From a checkpoint of a small transformer trained on Wikipedia: 60.8M parameters.
MLP neurons of a small language model. Each row is named by its layer, matrix (gate and up: input weights) and neuron, and shows model dimensions 416-511. Each number is 128 + 32 x the weight over its row's rms, rounded and kept within 0 to 255. Numbers have three digits each. A neuron's up and down rows have the sign that makes its largest values positive.
After each neuron's rows, "fires after" lists the tokens most often just before its 100 highest values on Wikipedia text that the model never trained on.

L4.gate575:119110131069171159125083083183103151087103105143115135162160099099118146158128166154054111156096121100126140073120153211102129121085122158098114136186079128193153056212129128150154118146175166074168117147187150138127117133162132120079112163139136162114106058101114113158206106098162145099
L4.up575:064119118101112124098116126198116137155135144076091119172131103140116151133136159177159165151152120118109149105151170130117145108111165122130110150125160119152222115108101162074160128097116126099136091140124070166122168125170203148148095095174086113157154131133115155137182134159104110117
fires after: " the", " on"

L4.gate1593:107207142080096147153147108122113104137084074147131140113110139083171185135161077134135102133121100154182100171190106180135163101197141134170179117180132127111170134125205137161182146123134171142141112167151165112087116194091195147080154081099134051148123147129105116157170141120129117176
L4.up1593:075124147103108097145147063095149121123099087132053126168150158178138121159047146131111117060079139163163147111112164162119182097128140153152181166121160125113158149145076094204132177146059152080097092095164135126099133159103112180132097156117154053157132123149161121136129131152142133160
fires after: " |", " and", " the"

L4.gate1032:136127137149086120149134147148136142172114109116155087139103160103118102150162120178103118129153114104140110122057177193126081169082174118108168125163101129166154170109117081094140104121175102113116123145173123144099161118140137134073136070128111165108169128088175138143147192109158180129
L4.up1032:075169083135140100096178083153097163144136116121180091155107166098121091132114147191142122083087074139131140135148166160154065115157148118170097129139121099123118124150083164075101134116137094079106135117119055126147103117113073102107069117121132190157104128120115089119118198128142116150
fires after: " was", " were", " is", " are", " not"

L4.gate87:088114204136091133152151053177114166137184177124097144126138092180138152124157140149118102132174149120131079137109134123174160109105114104081104128112079200153197221126152107152186159144142139182161161186107104102137145095152155128161211085172090123124150135100073205079089111118109123103
L4.up87:085140055138141119083100173074158151125099102214081104130169095138101102103139168160089104165133142105164110121082103148167144127127184075069159132181138163156148131200206153165093060138154101113203113108117079141150151131155133152106126111127123123149119149130102132126128152115059170155
fires after: " was", " and", " one", " |", " part"

L4.gate1880:090141198124115128160149056128165117144122093143129144155054123144196116141164157101109165151150189122108092174129162155118105131119091136051141090171085104096195127185099125175164164107155095157121139119162176100125165152137116119111131157112094124184108135075115093117135122194170140167
L4.up1880:107139186119103103103083114125088114101147105139144122167120163114133145107118153130123145116082119147127140113134082145139086152110147090118108105154179116151043117155084098216140123068188079161133154172125129136123125167145125168108148157143111177117188126167145103106149117110115135111
fires after: " was", " to", " is", " been", " were"

L4.gate2023:193091163126109167118117105128094127172122116151102104190156155106116109175195057118082125112123152146154130154148057201130216090059159186196102131118127113154175101124115081073065142137114147083142136123125135116147084115121172065125077138185191090173119183142115145146161068154116089117
L4.up2023:152122114122074111146094099117174099159116122157079172121086096155078099143144179096188132112130164125154079126159140140113200123128124103097136168154095132143064176129107167123189081119075172118141151110129124100127088098197116148216162094132140099105153167093093123127163137129185068079
fires after: " a", " an", " in", " the", " his", " by"

L4.gate1617:064115208159077094145120146143166169102192156097111160104153083129113095072060187113104085089137111153138090147167117129106149118155186138068164156158139164145176143107132150198126110060116164066152170111153099163079099147130087079170116105113112157051136112159098125151088149106125209101
L4.up1617:127151182106116128110083169118142160175111158132164086143142132140099142134082153127138144091115143133152100146167128097183169102106183103080141123163124129143117098168120114160135182137126157167119117123068095152130107165098134136092166159135149119111078074132110120081136116160112119101
fires after: " and", " &", ","

L4.gate828:171168134159134117165111118145104101141122110133158122153143061108080100141125166129146124120105149132105122104160115131127133121107141131144132103144152150129133126121159166071129087142184100147053134230182083119123198113097069092200151122111066098122120160097130161128107083117169167117
L4.up828:137132084182141122148196088100119115128133100106124122114058116119182165053151127160118158113120184144154157240183122129164136185208118094122098140207140083119140144135132113119109102129107155098150145132186184106157115179160159103153161121177104133123126103136147091093159153100139103144
fires after: " al", " Al", " David", " N"

L4.gate697:114163188092099156122180134187088164119038121144079132155136148136137134149113086095115124136114135164074114140127116140108134151108131160101095131127145087130074095092072104095074152109127108104131114064163127083139131072111108163111057124138140130164132158131136115138110107128114092066
L4.up697:130200185100141120171100148137106155125163192176162107114090112109123159162122131086082144116102095165194154094108160087178119136084156162141130095148137115107166137174147078099179181153191165113171141109144122119085113120152091133144112188144144187085110154123059097150138129117138173079
fires after: "\n", "|", "-"

L4.gate2240:099114172079159094043109112079134069154183159132164140129079112164169053087131172174176207115133124201105155136120127150165115102138089117131102119139143183145067089175118137205138074115168167131174137058163121111087131109115152148164172138152078145165094063144153112073127115151158113142
L4.up2240:156157146149136164127184191148110166103096138116101154172129154139103158160089067107111050137104145136141140122095135077162161148132159152091136114143141194151088162170086112107148087155099110105084151115104116222144210077104128102089107094179131118119096111164174148146136109176141091103
fires after: " the", " The"

L4.gate585:154136160158144142160079066136102161146120145127149118177126164096127141137157139158119107108074134118111146125104128229085077114159152125162161132174061146187088149114108112120122149132185087114135160163140178147141094120201100111147100134150120145167105148071129133156167132112149131131
L4.up585:066131073083113145142109155131181084106142123079133142154136150074107124141114144133182126176051131097137197106063123076086174191118139172134074118122101158151161115093125149069144089144221123119121093102151103177148133107191136126092147095081167130211122131091074143110119177176134136055
fires after: " is", " was", " are", " were", " been"

L4.gate2243:157108114052100072149088178159116115117156129119119116088132178155142085144139145112153128092163150112123126158129154147126093085145142135175166068148121177118190101189128166118076156088149124121165162137111134180135094130130169194107122098135137114117140108162084110128152107154154157184
L4.up2243:106096109144109101137101090114131069145126130106131088200154118126082139071072092134125098127116094074116151111111195136109154097132170122095107135110165176104101148190128126136202127133151112064151105132102089101064120088153107093130106075119174101132136153137134104111168042168148078132
fires after: " the", " a"